MLP neurons of a small language model. Each row is named by its layer, matrix (gate and up: input weights; down: output weights) and neuron, and shows model dimensions 16-143. Each number is 50 + 12 x the weight over its row's rms, rounded and kept within 0 to 99. A neuron's up and down rows have the sign that makes its largest values positive.
After each neuron's rows, "fires after" lists the tokens most often just before its 100 highest values on Wikipedia text that the model never trained on.

L8.gate482:42 33 59 58 45 61 36 43 40 49 56 47 85 43 57 36 67 37 42 42 49 52 34 53 55 43 50 55 38 45 52 72 49 43 66 52 45 55 40 45 44 60 30 55 39 54 40 54 56 60 74 33 36 47 49 59 61 10 58 37 53 54 59 54 58 56 33 48 32 53 37 49 45 41 56 36 58 71 25 58 63 32 53 52 63 37 63 33 65 51 57 85 46 53 57 50 55 51 17 55 62 64 50 37 77 43 48 57 34 42 56 56 54 48 38 39 38 53 39 79 50 46 65 38 29 50 47 73
L8.up482:50 48 79 42 39 73 54 35 43 40 59 64 58 39 44 50 46 36 27 48 52 40 48 56 44 67 80 60 62 33 56 65 42 36 61 44 58 64 48 23 51 30 47 58 52 64 55 57 62 62 62 38 32 33 62 67 41 41 49 46 46 59 66 48 60 59 38 41 29 55 47 46 50 38 52 45 50 33 48 33 56 34 22 48 46 41 55 34 52 52 31 53 52 52 44 37 76 56 33 66 64 34 67 35 56 26 52 28 33 17 63 43 45 55 53 48 44 31 45 58 56 51 58 29 57 66 67 53
L8.down482:58 53 48 57 72 46 53 67 54 64 22 42 55 56 52 29 55 68 52 43 56 58 46 60 55 53 53 75 45 50 46 56 61 47 60 46 34 52 48 32 61 52 37 50 54 58 21 56 44 39 54 55 57 39 26 41 69 47 53 46 14 63 53 26 55 51 45 52 73 29 48 56 40 51 46 58 57 52 34 54 36 29 45 55 51 79 44 22 44 67 52 52 63 58 40 45 39 62 45 56 42 36 56 40 51 44 44 44 45 43 52 48 64 40 52 49 47 52 58 34 50 63 33 14 43 50 68 69
fires after: "1", "2", "9", " Chair", "ball"

L7.gate65:58 45 33 49 53 44 55 24 37 28 83 56 74 54 45 54 60 51 61 49 44 43 52 72 35 66 33 44 40 48 59 52 59 51 37 33 52 66 69 55 59 47 56 33 53 50 60 47 48 45 62 40 45 49 44 56 66 45 43 40 61 59 49 36 48 59 44 45 34 38 55 44 40 62 57 40 54 40 41 42 44 45 29 56 61 45 53 49 45 69 47 60 54 77 38 67 36 59 56 42 69 33 63 51 51 36 38 33 49 35 59 43 41 59 49 29 44 44 59 70 30 52 44 26 68 46 39 38
L7.up65:52 39 66 57 65 38 65 51 63 57 47 66 61 37 46 51 50 39 50 37 64 60 76 53 59 39 07 48 57 42 50 74 60 49 52 32 33 56 32 50 34 48 38 38 70 42 53 71 35 60 53 40 53 46 71 38 51 19 62 39 59 60 63 53 65 66 60 51 54 43 56 38 67 43 50 48 55 46 51 36 54 59 34 24 44 59 68 68 58 32 76 59 36 61 32 37 61 54 27 51 61 47 57 35 63 60 51 68 47 52 66 59 54 50 52 48 48 76 35 55 50 49 42 57 42 63 49 45
L7.down65:48 63 53 62 53 67 31 57 58 45 36 55 38 59 69 55 49 45 54 53 61 40 57 49 79 34 45 47 41 62 64 46 31 35 37 38 69 30 36 49 66 43 48 70 32 60 44 48 23 64 48 56 32 47 50 42 52 54 42 36 49 32 39 37 55 38 42 60 75 39 36 54 60 61 51 74 49 54 54 60 42 48 48 62 41 60 45 40 39 41 54 56 38 38 71 37 49 54 59 70 47 35 41 48 75 73 52 34 55 48 46 28 56 48 55 58 48 20 40 53 51 45 68 40 36 46 58 75
fires after: "8", "4", "1", "S", "2"

L7.gate290:48 38 48 47 35 60 60 62 26 48 64 42 50 41 41 40 24 33 47 30 51 55 57 35 55 73 52 59 46 38 37 53 40 53 59 49 61 44 33 37 44 38 48 50 52 62 56 22 55 50 24 21 61 52 48 49 50 66 58 66 44 61 48 60 65 29 44 37 45 39 20 47 54 59 42 66 66 69 51 36 34 41 72 59 41 53 35 44 43 53 52 54 61 90 79 59 37 52 77 40 33 54 73 59 50 42 44 50 41 55 44 66 46 68 44 52 51 60 36 39 66 58 50 51 65 33 56 46
L7.up290:47 40 37 39 54 47 47 37 38 43 50 47 35 59 32 41 39 30 60 13 58 57 35 33 66 50 44 59 53 68 41 50 45 54 37 49 66 49 54 52 42 47 27 63 53 51 51 31 40 83 47 61 31 46 57 73 40 75 51 56 54 41 65 47 44 58 54 42 60 60 34 57 51 55 56 62 68 70 47 42 74 66 67 58 55 60 62 48 38 32 65 59 64 61 48 68 77 56 48 60 43 49 67 44 54 28 57 36 55 40 45 58 36 61 50 40 63 61 55 33 68 42 58 54 58 41 75 36
L7.down290:42 68 62 46 45 58 50 62 55 65 49 52 73 55 49 57 38 56 56 22 80 33 40 44 69 34 52 65 45 65 37 62 55 54 35 62 76 46 45 57 39 33 60 57 53 44 64 30 47 93 49 62 48 42 55 48 55 75 43 43 44 30 38 42 28 66 63 42 60 62 46 55 43 43 43 51 75 49 42 37 39 76 52 63 66 54 44 49 57 42 65 40 51 48 60 65 70 37 45 51 55 39 39 59 41 37 50 31 51 33 28 38 56 36 53 49 45 55 43 47 44 50 37 76 66 44 65 58
fires after: " ", " (", "-", "–"

L3.gate122:54 62 51 45 55 31 48 55 45 23 46 63 34 60 48 53 51 42 56 60 41 60 45 55 50 52 49 56 45 43 49 65 51 27 21 21 50 39 57 48 40 50 49 43 51 42 38 33 80 64 72 44 39 57 43 43 61 46 59 52 37 50 54 45 30 49 31 43 39 53 39 52 52 62 63 37 50 46 67 43 28 51 49 35 24 42 54 46 80 58 38 56 36 40 67 59 63 33 33 66 58 42 44 53 47 51 23 68 50 46 55 45 53 53 46 33 42 69 87 54 48 65 64 43 43 30 37 70
L3.up122:69 39 41 55 66 64 62 46 69 41 61 64 50 60 30 56 41 40 66 42 48 38 34 43 69 52 46 55 47 61 43 50 49 62 48 48 46 50 43 41 43 58 40 35 46 55 43 62 22 48 63 50 45 40 44 62 51 53 58 40 69 20 52 70 61 39 39 43 49 52 43 56 42 64 61 63 51 57 51 60 55 25 55 58 63 56 38 43 15 49 72 47 54 50 42 56 66 65 59 55 28 46 53 26 49 71 23 62 54 45 37 27 55 42 51 68 50 38 53 60 54 41 34 46 56 60 35 57
L3.down122:47 59 40 56 18 44 45 61 51 48 47 52 31 39 40 47 36 62 39 37 54 62 51 35 49 38 60 37 50 46 38 23 55 31 43 55 55 61 48 50 48 45 49 58 40 54 47 40 55 32 34 41 43 35 43 51 42 67 44 58 51 69 35 60 52 66 50 58 62 53 44 58 29 43 62 41 38 49 53 59 38 67 61 43 26 46 52 34 80 67 32 37 50 58 71 26 42 44 35 65 62 52 54 73 35 32 72 66 68 50 63 51 57 63 68 39 43 69 61 58 44 68 49 48 49 21 55 35
fires after: "9", "2", "3", " under", "5", "0"

L3.gate191:60 75 53 59 56 36 32 66 34 47 45 60 48 73 77 50 63 41 56 38 55 55 55 60 67 48 43 70 48 43 63 45 42 50 53 50 48 45 63 68 38 37 48 51 57 39 55 32 43 37 42 24 58 50 43 66 41 60 49 50 48 46 65 24 53 30 59 54 52 40 22 48 49 37 41 54 62 45 51 51 38 64 44 41 48 52 46 51 62 59 31 58 40 55 43 48 68 62 51 50 39 57 58 26 48 64 50 60 28 51 29 50 45 68 54 36 41 49 62 51 46 37 36 36 37 59 41 45
L3.up191:68 50 34 58 43 39 56 59 40 46 20 55 58 63 80 47 83 55 62 38 63 68 41 49 52 43 49 32 53 50 54 47 33 37 45 58 42 49 47 57 52 47 52 50 40 36 44 38 60 36 44 42 56 51 45 53 33 44 71 29 67 50 68 50 61 56 49 44 58 49 32 28 63 50 61 67 64 48 45 45 46 46 47 71 27 29 74 30 46 62 31 44 28 54 66 51 36 42 44 39 51 70 62 43 62 62 56 64 36 52 49 61 45 53 44 58 67 57 50 71 26 59 50 46 53 54 42 53
L3.down191:64 51 40 47 28 51 60 50 65 50 52 37 48 44 44 63 40 46 53 65 64 63 68 78 44 48 58 72 48 66 43 53 70 47 32 60 66 47 74 41 46 48 49 68 49 46 33 38 57 53 45 58 55 30 54 54 63 62 39 47 32 51 24 49 51 66 47 58 60 55 77 52 24 76 39 49 68 33 40 60 67 54 37 47 58 66 43 55 29 41 45 56 52 38 58 42 57 58 60 67 43 55 44 47 36 20 53 35 56 44 54 22 54 52 35 40 60 52 66 58 62 55 70 44 63 64 55 49
fires after: "2"

L3.gate247:47 46 46 30 65 53 19 49 53 43 51 69 56 33 48 39 53 52 44 38 46 60 28 61 48 29 45 38 49 50 58 50 53 25 58 62 51 55 68 56 53 60 33 55 63 81 65 27 62 61 58 40 44 55 30 57 30 60 41 38 31 53 39 55 43 61 46 40 52 47 62 51 49 39 46 37 68 52 45 43 55 39 61 26 44 70 61 83 51 44 39 60 39 51 44 58 49 62 90 60 43 43 61 52 61 39 35 52 57 37 36 55 46 54 51 42 44 53 53 49 43 37 45 70 48 34 55 66
L3.up247:40 38 56 39 36 56 51 65 53 62 58 64 42 57 68 36 42 42 36 33 39 73 44 63 40 51 54 41 45 47 28 37 55 55 36 62 62 59 63 63 52 65 50 36 40 55 33 42 64 71 61 46 34 49 58 41 55 52 71 41 51 39 45 67 59 52 25 74 50 29 52 44 28 55 21 59 52 55 31 57 14 58 53 41 57 40 65 49 57 60 64 56 70 41 55 55 36 52 34 52 31 49 59 46 41 45 46 62 35 72 31 31 35 44 39 50 32 51 50 56 52 38 60 42 49 51 65 54
L3.down247:41 39 55 69 66 47 49 49 54 56 67 66 56 74 39 63 40 50 45 75 49 42 49 67 49 56 64 36 50 51 47 63 46 38 55 62 49 53 51 30 28 53 44 38 45 67 42 57 63 37 30 53 47 58 32 26 44 42 78 47 44 65 44 68 50 26 61 48 65 40 41 49 43 67 54 65 51 42 67 51 72 30 46 58 42 48 48 42 44 52 51 59 58 52 57 29 55 44 32 38 73 72 63 63 38 58 51 52 50 42 48 73 44 51 48 43 60 44 67 55 43 74 28 31 41 36 21 50
fires after: "–", "9", "1", " ", " (", "0"

L4.gate58:59 52 40 56 61 56 41 53 40 31 62 41 52 49 69 44 58 50 40 34 70 35 53 67 50 55 26 54 55 55 52 63 47 72 53 42 41 46 46 50 46 20 49 62 51 57 66 43 44 62 34 58 34 27 50 70 41 50 44 47 71 60 38 46 35 48 43 51 72 42 32 54 47 53 49 47 78 35 53 36 25 45 49 38 64 61 51 39 49 28 65 43 52 52 26 51 52 70 49 47 64 38 64 53 41 48 42 62 52 63 42 47 51 47 46 42 39 44 43 35 32 44 61 55 65 60 61 57
L4.up58:65 66 82 50 37 56 57 49 47 61 60 63 51 56 59 27 65 50 56 29 45 57 61 64 43 51 19 65 51 51 57 70 45 26 38 43 31 33 37 58 64 57 66 55 52 57 46 55 50 42 34 39 56 33 45 56 54 51 62 41 52 49 45 62 46 57 71 53 57 48 34 54 69 73 58 62 39 31 61 48 62 34 47 21 45 40 76 44 59 54 27 50 42 47 40 56 70 55 33 59 59 39 39 41 56 44 50 55 39 58 45 44 51 52 35 52 55 58 40 42 43 46 49 49 42 69 44 40
L4.down58:26 41 45 58 48 56 53 56 49 33 46 43 49 39 48 33 25 42 61 66 39 37 46 46 47 50 65 45 65 47 43 40 43 63 81 71 64 69 57 50 55 51 35 44 49 45 62 37 63 54 42 60 53 53 42 46 53 49 39 57 54 81 58 55 65 46 39 49 35 49 47 63 43 64 37 56 88 51 90 31 27 45 73 70 58 38 38 55 46 57 51 40 55 47 30 55 28 37 41 39 35 49 84 42 44 62 49 45 50 44 48 35 64 43 66 47 34 39 37 42 55 63 52 56 50 35 51 47
fires after: "1", "2", "9", "6", "8", "5"

L8.gate305:25 47 51 60 35 60 44 42 55 68 45 60 46 34 47 46 40 53 46 38 50 36 35 47 51 50 40 33 41 43 55 34 58 43 33 27 55 48 52 53 48 44 39 61 47 48 53 52 47 53 60 43 66 41 41 36 54 67 63 53 22 41 46 54 66 53 52 52 41 45 76 42 76 37 56 63 52 61 48 78 49 54 66 62 47 53 69 49 36 56 53 45 64 60 59 83 36 55 59 60 34 58 33 49 53 42 39 33 32 53 50 48 31 59 30 53 54 50 53 35 36 44 44 44 70 56 77 50
L8.up305:64 49 70 46 25 66 61 68 53 66 37 47 64 38 44 42 54 31 50 35 35 67 55 38 37 36 31 47 56 61 42 48 66 50 63 84 45 30 49 51 52 53 45 40 64 75 47 40 36 72 43 22 57 49 68 64 65 52 32 68 53 37 50 34 58 38 36 59 44 40 58 57 61 61 46 55 40 52 43 67 62 58 64 67 46 62 38 76 51 45 40 50 52 62 63 51 59 69 29 71 42 54 47 49 53 44 46 42 61 41 69 53 50 60 55 38 47 50 48 46 66 34 58 42 57 55 45 42
L8.down305:51 59 55 28 62 61 51 53 38 67 36 44 48 51 49 49 36 30 54 38 48 59 62 58 34 39 44 48 45 52 48 54 64 45 54 45 51 50 53 42 62 54 57 35 56 37 58 53 57 47 37 46 52 54 53 44 43 59 45 46 35 42 73 54 67 25 64 71 39 84 34 42 43 55 46 46 77 61 58 52 54 53 63 41 42 45 38 47 60 41 49 41 54 38 81 52 61 62 68 63 69 65 43 61 55 50 43 37 41 59 35 31 65 31 56 41 49 68 58 52 39 39 35 22 76 58 53 53
fires after: " ", "–", "9", "0", "1"

L3.gate204:49 53 37 40 31 38 67 44 43 43 82 67 36 54 59 52 60 38 53 64 48 70 42 66 27 56 48 46 50 50 58 38 50 59 35 53 63 43 69 44 63 46 45 71 51 59 47 47 51 48 43 54 49 64 41 49 82 36 49 47 52 47 76 51 57 46 56 53 39 34 45 57 53 45 38 59 51 17 31 47 49 52 76 58 54 42 50 43 56 34 47 56 86 63 70 53 57 57 48 53 74 40 51 52 41 46 36 43 56 46 33 44 64 48 33 42 59 39 66 61 36 32 65 53 67 49 41 56
L3.up204:46 53 60 66 52 21 44 56 22 36 56 35 42 58 52 53 34 60 49 56 70 33 64 46 38 41 51 62 49 37 41 61 48 17 43 53 50 41 38 54 60 63 48 29 43 62 49 60 45 41 52 56 65 60 49 55 45 63 37 54 39 64 34 45 73 43 48 33 25 40 61 55 41 55 51 27 32 29 51 61 38 61 51 48 57 37 44 64 52 44 42 44 57 59 52 44 61 49 58 35 34 59 64 36 74 38 55 29 29 38 58 44 51 62 34 44 34 45 60 40 27 46 55 43 36 55 55 39
L3.down204:48 36 57 50 59 58 57 38 49 57 42 59 76 48 44 51 50 48 43 49 39 43 52 60 47 58 51 64 40 50 41 45 74 59 49 44 29 51 52 39 43 26 53 64 59 46 55 55 49 51 74 57 53 41 50 32 52 40 46 47 29 17 49 63 56 50 55 59 65 29 52 48 52 51 35 43 53 46 47 35 52 46 41 41 62 64 60 55 62 59 84 48 47 31 37 56 47 45 51 61 49 59 58 68 62 51 30 44 32 80 31 26 48 47 62 50 57 61 33 34 60 77 59 57 29 49 44 76
fires after: "\n", " ", "==", "–", " (", "1"

L7.gate75:49 69 49 61 56 70 49 50 59 42 62 74 47 50 57 45 55 41 45 72 37 36 37 38 40 48 56 48 49 46 48 42 36 44 52 47 52 73 66 48 44 46 71 61 44 67 63 64 63 39 72 47 67 67 43 45 43 47 34 54 43 77 50 78 64 49 44 58 54 36 69 48 36 32 30 75 34 37 53 29 76 42 50 59 58 43 40 63 41 51 28 46 57 49 42 66 33 51 67 54 48 50 66 27 52 52 51 56 51 59 63 46 40 56 36 37 55 50 44 74 46 55 34 71 68 63 42 49
L7.up75:29 52 62 54 43 23 48 40 63 63 63 69 53 48 65 55 55 32 49 56 61 59 55 57 55 59 57 55 25 47 45 22 43 63 27 67 48 58 52 37 38 52 63 46 50 62 58 46 47 60 50 44 46 53 54 42 57 53 67 65 46 51 55 63 51 70 20 63 55 41 77 33 60 22 45 73 57 39 50 65 55 55 46 60 60 28 45 43 51 72 62 23 54 47 51 55 59 55 54 44 54 48 58 40 51 37 42 57 34 58 49 54 24 48 62 35 45 33 59 62 40 56 68 65 73 48 55 57
L7.down75:62 52 67 37 47 57 44 67 57 45 38 41 38 52 33 53 55 72 56 43 49 38 42 64 25 70 51 51 44 58 51 48 39 21 54 58 40 59 76 48 65 28 60 63 53 31 34 57 64 39 45 57 49 52 56 54 54 40 55 46 38 64 29 57 52 48 26 42 69 57 62 51 34 49 31 37 50 39 59 37 59 52 63 51 39 63 84 49 30 40 59 50 48 49 80 42 31 38 46 50 49 58 30 44 37 54 69 46 64 75 57 40 47 54 50 59 60 56 57 50 55 54 43 61 56 43 72 55
fires after: " ", " (", "°", "1"

L5.gate203:57 63 48 30 37 60 50 65 50 35 46 42 50 41 33 56 48 49 45 56 39 40 71 52 55 62 41 26 35 56 55 65 49 48 56 59 54 47 51 34 48 36 48 54 41 54 38 42 57 65 61 36 71 38 55 33 53 60 67 63 38 42 63 65 70 43 63 46 55 43 46 51 71 49 52 47 58 38 51 55 58 60 65 20 46 00 49 56 51 82 25 39 58 44 56 51 61 65 33 48 57 30 51 36 70 49 35 62 45 45 47 52 29 64 56 36 38 53 32 68 60 35 41 56 52 50 46 68
L5.up203:46 53 42 66 56 71 64 50 52 52 37 43 48 57 55 47 50 58 37 47 49 40 42 47 75 54 53 53 67 33 44 69 31 54 50 53 56 39 54 24 68 30 46 52 43 38 56 59 42 51 39 41 59 35 42 46 59 50 54 42 50 34 57 66 54 57 43 50 39 39 59 65 83 60 38 49 50 50 45 57 53 54 56 52 44 41 48 51 25 43 51 36 64 76 45 46 51 66 29 37 48 36 52 40 45 18 40 57 40 23 60 54 41 77 47 58 64 42 57 67 48 68 40 71 56 51 45 41
L5.down203:55 82 38 35 49 78 47 63 45 53 44 47 38 48 70 21 55 58 44 32 58 74 57 63 50 51 48 43 39 36 34 49 19 71 49 50 56 61 52 43 51 42 67 28 62 62 51 52 44 48 57 45 57 51 42 77 53 40 73 52 47 36 37 56 61 33 33 48 60 38 50 69 36 60 48 63 46 45 47 39 24 46 69 60 70 45 67 52 53 47 28 47 45 37 63 43 42 39 53 54 60 33 66 58 63 45 46 65 51 56 58 37 51 66 45 50 30 84 40 32 59 60 45 55 50 30 56 46
fires after: "2", " Preced", " Fi", "9", "ka"

L3.gate10:74 40 47 51 56 56 54 51 64 50 52 53 49 65 68 48 44 45 54 28 65 39 46 29 51 56 34 48 53 39 58 42 58 51 51 47 50 59 54 61 16 44 46 71 53 35 47 55 46 49 58 42 31 37 45 50 65 53 45 46 64 46 61 46 36 44 82 56 37 57 34 63 45 55 53 43 32 49 46 45 47 42 44 29 56 45 30 40 54 48 46 70 65 49 45 42 62 50 49 66 44 44 50 39 60 76 40 59 44 49 62 63 40 47 58 52 24 52 60 41 53 71 37 54 63 57 45 56
L3.up10:56 28 40 54 37 64 62 45 65 45 56 52 65 34 64 31 54 61 50 24 49 55 42 53 61 42 26 57 55 45 35 48 53 60 39 50 57 36 49 50 25 39 39 52 53 45 46 65 42 64 50 28 41 47 45 82 64 37 51 39 50 54 54 46 48 52 62 51 46 55 40 51 32 34 52 34 61 58 43 48 29 52 72 41 43 44 53 21 53 52 44 66 57 45 57 29 43 54 27 60 60 56 49 54 44 58 40 62 27 36 48 56 45 45 58 55 46 66 39 56 42 70 46 47 79 50 47 60
L3.down10:77 53 63 47 53 45 36 55 52 54 51 56 52 55 39 72 47 57 55 75 44 54 21 66 56 42 63 49 39 62 67 75 61 45 57 64 54 58 74 59 54 42 44 53 57 40 49 46 36 33 53 50 52 44 61 57 50 50 85 52 73 30 56 40 36 48 56 36 57 52 33 63 69 60 77 64 50 57 63 42 34 75 27 60 44 64 37 53 66 44 75 62 35 45 51 22 43 35 49 61 19 34 36 44 64 40 46 59 68 44 47 50 58 54 54 57 47 48 66 59 57 64 55 36 42 65 49 46
fires after: "2", "1", "6", "0"

L7.gate119:36 59 62 31 65 58 45 52 47 71 59 46 64 48 57 50 55 62 49 55 53 64 57 67 59 37 55 52 66 55 50 53 77 38 53 49 26 40 59 72 53 57 37 32 47 38 40 45 55 36 27 42 31 64 63 58 37 31 75 27 44 33 69 44 62 58 47 45 25 52 38 55 58 73 69 62 62 50 76 56 47 54 43 52 34 45 36 32 65 46 52 50 40 42 69 55 29 52 42 42 62 36 63 49 60 58 36 42 57 61 53 58 59 66 64 44 37 43 50 54 47 53 38 76 44 44 48 30
L7.up119:59 39 50 33 59 61 48 41 47 43 53 73 54 40 62 50 63 42 48 48 44 41 15 73 58 33 41 29 60 55 52 54 69 61 63 38 40 61 38 47 65 31 32 58 61 46 39 56 63 34 37 53 40 62 61 42 43 60 48 44 47 49 72 30 45 52 46 32 58 53 48 56 81 50 51 40 64 46 55 38 40 51 48 60 51 42 66 35 60 52 39 67 27 49 44 45 47 56 65 52 75 39 62 52 62 66 50 39 54 48 54 60 41 59 27 69 75 57 33 53 51 66 10 57 35 34 50 63
L7.down119:63 42 53 55 45 62 38 38 64 60 33 38 54 46 80 65 67 44 65 46 59 80 63 49 49 66 68 37 30 27 27 47 54 48 51 43 49 45 45 61 57 42 47 59 67 58 46 40 34 57 43 56 29 42 39 59 64 48 50 13 63 53 56 47 66 52 56 33 59 68 65 50 38 62 35 49 29 57 60 44 73 44 48 45 50 50 32 51 46 40 54 65 50 55 80 68 65 49 39 33 67 26 39 57 59 53 49 49 40 49 46 59 80 70 46 54 48 26 50 43 53 47 57 56 34 70 49 37
fires after: "2", "1", "8", "0", "7", "4"

L5.gate7:46 59 29 51 53 62 59 42 60 50 54 74 69 46 53 57 26 19 36 36 44 44 47 54 22 33 60 64 52 75 38 48 51 48 49 48 44 26 56 51 47 42 41 41 50 73 46 33 39 30 44 62 54 52 50 45 37 63 67 44 43 38 28 65 47 57 43 39 68 36 51 24 61 31 35 64 39 46 64 36 61 49 34 66 46 50 49 55 40 37 52 43 50 59 57 46 61 25 68 40 61 45 50 46 38 46 34 62 47 53 33 53 56 30 39 36 66 68 60 58 62 56 54 47 75 49 49 43
L5.up7:60 57 27 47 61 51 41 71 61 26 39 51 50 46 58 42 64 21 32 44 43 50 57 35 34 58 63 67 35 68 28 50 50 54 45 54 45 23 60 52 35 56 37 49 30 57 51 53 45 33 49 62 32 62 47 57 40 48 44 50 36 41 61 46 36 45 31 34 45 34 45 35 66 54 35 65 54 52 61 56 43 60 59 70 56 42 44 59 28 58 52 36 67 46 40 73 39 62 58 20 47 59 50 44 49 46 44 68 32 52 44 33 58 48 48 55 64 65 58 33 65 35 65 56 44 26 58 63
L5.down7:37 67 45 34 48 40 76 63 57 30 42 59 39 51 49 46 47 53 63 67 56 61 53 53 44 37 58 61 52 54 69 28 52 25 51 56 43 58 58 47 49 34 41 60 45 41 61 26 48 68 48 28 55 58 39 50 58 59 71 59 63 58 66 39 45 42 38 64 72 34 51 57 37 54 51 40 67 39 52 45 53 67 56 57 46 26 66 43 76 47 31 55 34 40 51 32 27 39 48 78 45 48 65 42 49 47 60 36 46 88 43 54 46 36 46 66 46 58 52 62 47 49 47 76 42 57 18 58
fires after: " ", ";", "|", " ("

L12.gate73:36 29 55 73 44 50 59 44 48 36 59 34 51 52 44 68 37 33 50 28 29 31 41 41 08 56 66 42 52 33 45 46 39 43 59 43 55 55 55 51 51 48 34 53 31 60 62 77 53 71 36 47 56 48 33 42 72 54 57 56 46 41 72 31 48 40 69 70 31 45 48 58 64 51 38 53 41 41 64 64 40 51 58 52 46 66 25 76 30 29 53 39 54 51 46 60 68 59 45 44 54 42 48 43 45 38 50 52 47 43 60 45 38 50 20 23 54 41 37 75 53 46 64 43 54 40 35 59
L12.up73:50 40 60 65 56 35 56 33 26 25 59 30 55 38 46 85 45 41 64 42 53 55 44 30 34 48 47 57 43 32 61 40 40 31 63 34 52 57 59 45 48 49 44 54 24 32 37 54 50 37 46 41 62 60 50 51 46 53 50 48 37 59 75 46 64 35 48 62 25 41 56 64 62 55 45 37 52 33 64 74 45 62 48 52 50 56 25 59 39 52 37 37 65 56 42 63 71 64 48 48 59 51 54 30 44 34 61 57 53 50 62 44 20 45 32 59 32 40 28 56 49 44 72 61 43 71 49 54
L12.down73:62 51 44 59 45 38 45 58 39 47 27 62 44 14 46 27 30 61 43 51 56 47 59 53 74 57 52 50 47 76 49 45 52 50 52 49 44 59 69 62 49 39 46 38 64 64 39 49 48 63 65 49 70 34 47 39 59 46 43 36 48 57 59 41 47 53 51 58 60 36 55 48 44 55 16 45 57 38 44 46 58 36 33 30 36 52 36 68 65 45 25 84 43 47 35 53 47 58 44 44 56 44 34 39 58 44 43 68 42 82 48 61 43 38 42 61 56 48 58 46 34 57 40 47 48 63 61 85
fires after: "1", "0"

L4.gate133:47 42 50 44 22 49 41 63 39 36 51 53 52 30 48 51 49 33 39 38 49 34 52 33 52 55 48 41 46 51 40 41 47 34 37 54 56 45 48 27 53 58 52 45 37 39 51 48 62 65 38 42 65 58 31 40 77 72 39 72 39 32 40 49 43 49 43 57 41 47 16 52 68 63 39 41 46 37 37 51 49 23 63 22 49 76 42 70 57 49 50 39 60 56 40 53 34 70 42 54 35 40 72 52 58 47 43 36 36 63 38 45 10 46 48 55 51 45 33 36 46 66 47 51 46 59 60 45
L4.up133:46 41 47 57 23 44 46 50 54 29 41 35 60 67 84 48 27 31 45 24 49 63 47 45 51 53 39 69 40 55 66 58 50 55 57 47 51 57 40 65 61 74 35 60 44 58 45 55 63 45 39 54 48 49 35 46 63 54 43 68 37 43 35 34 46 53 38 73 57 08 39 52 68 58 37 43 47 47 43 60 51 50 58 36 42 48 61 50 40 42 45 45 56 40 44 53 64 47 47 53 38 26 83 50 50 53 33 48 42 49 67 68 35 39 35 55 48 41 35 46 63 59 50 49 60 45 55 31
L4.down133:52 64 36 60 44 53 42 46 54 44 57 63 49 54 46 36 20 36 46 35 38 50 57 50 35 72 48 61 58 48 50 50 55 57 78 42 45 53 47 73 57 52 41 54 59 36 59 43 35 52 35 39 35 50 58 41 38 53 58 48 50 44 42 48 42 48 44 58 28 27 31 61 69 48 52 72 36 44 62 46 46 64 41 49 45 45 44 60 51 34 45 27 31 50 60 63 56 73 43 37 72 63 69 59 47 55 38 52 47 36 26 33 45 55 57 50 33 52 21 52 83 52 45 46 45 36 75 41
fires after: "1", "-", "\n"

L5.gate293:40 30 38 64 25 44 46 53 51 44 55 70 35 50 64 52 55 37 54 52 41 51 46 35 33 56 34 53 30 50 59 59 51 49 67 39 62 59 52 48 34 54 50 49 50 59 42 48 27 29 61 29 47 45 49 61 48 36 49 43 65 21 71 45 54 39 89 65 51 53 59 50 46 51 58 45 52 23 51 20 71 33 71 62 36 69 40 48 58 45 36 62 67 47 64 49 49 58 37 52 52 56 27 46 42 58 39 56 51 40 43 32 64 32 27 48 61 38 49 78 31 48 60 58 40 57 48 62
L5.up293:62 49 49 54 33 19 68 59 41 42 47 45 41 48 57 44 38 58 69 37 46 41 47 50 58 45 35 48 51 47 64 47 48 31 79 52 44 55 41 52 47 40 59 44 55 60 52 64 13 25 64 54 76 45 42 35 28 41 47 23 62 45 67 53 48 41 47 69 44 54 67 46 55 57 53 60 58 33 34 68 37 39 43 43 49 58 59 48 43 41 40 50 53 46 49 52 66 44 50 47 39 38 60 37 52 42 60 72 55 28 22 53 57 58 61 41 41 32 33 43 56 40 49 49 64 53 39 65
L5.down293:66 40 34 31 47 42 55 55 64 55 46 60 58 33 65 38 55 38 40 57 31 36 60 53 54 45 76 45 39 49 69 58 42 44 35 50 58 58 42 53 66 49 47 65 50 63 71 61 36 29 60 60 52 61 44 47 58 54 70 32 35 46 35 44 34 41 55 37 41 28 28 64 40 37 53 47 56 43 36 35 71 44 41 55 48 58 58 62 54 57 38 43 70 48 35 39 38 60 42 33 54 52 63 53 34 29 48 60 44 66 47 28 61 28 40 60 71 43 72 44 39 42 62 55 52 50 38 46
fires after: "2", "1", "7"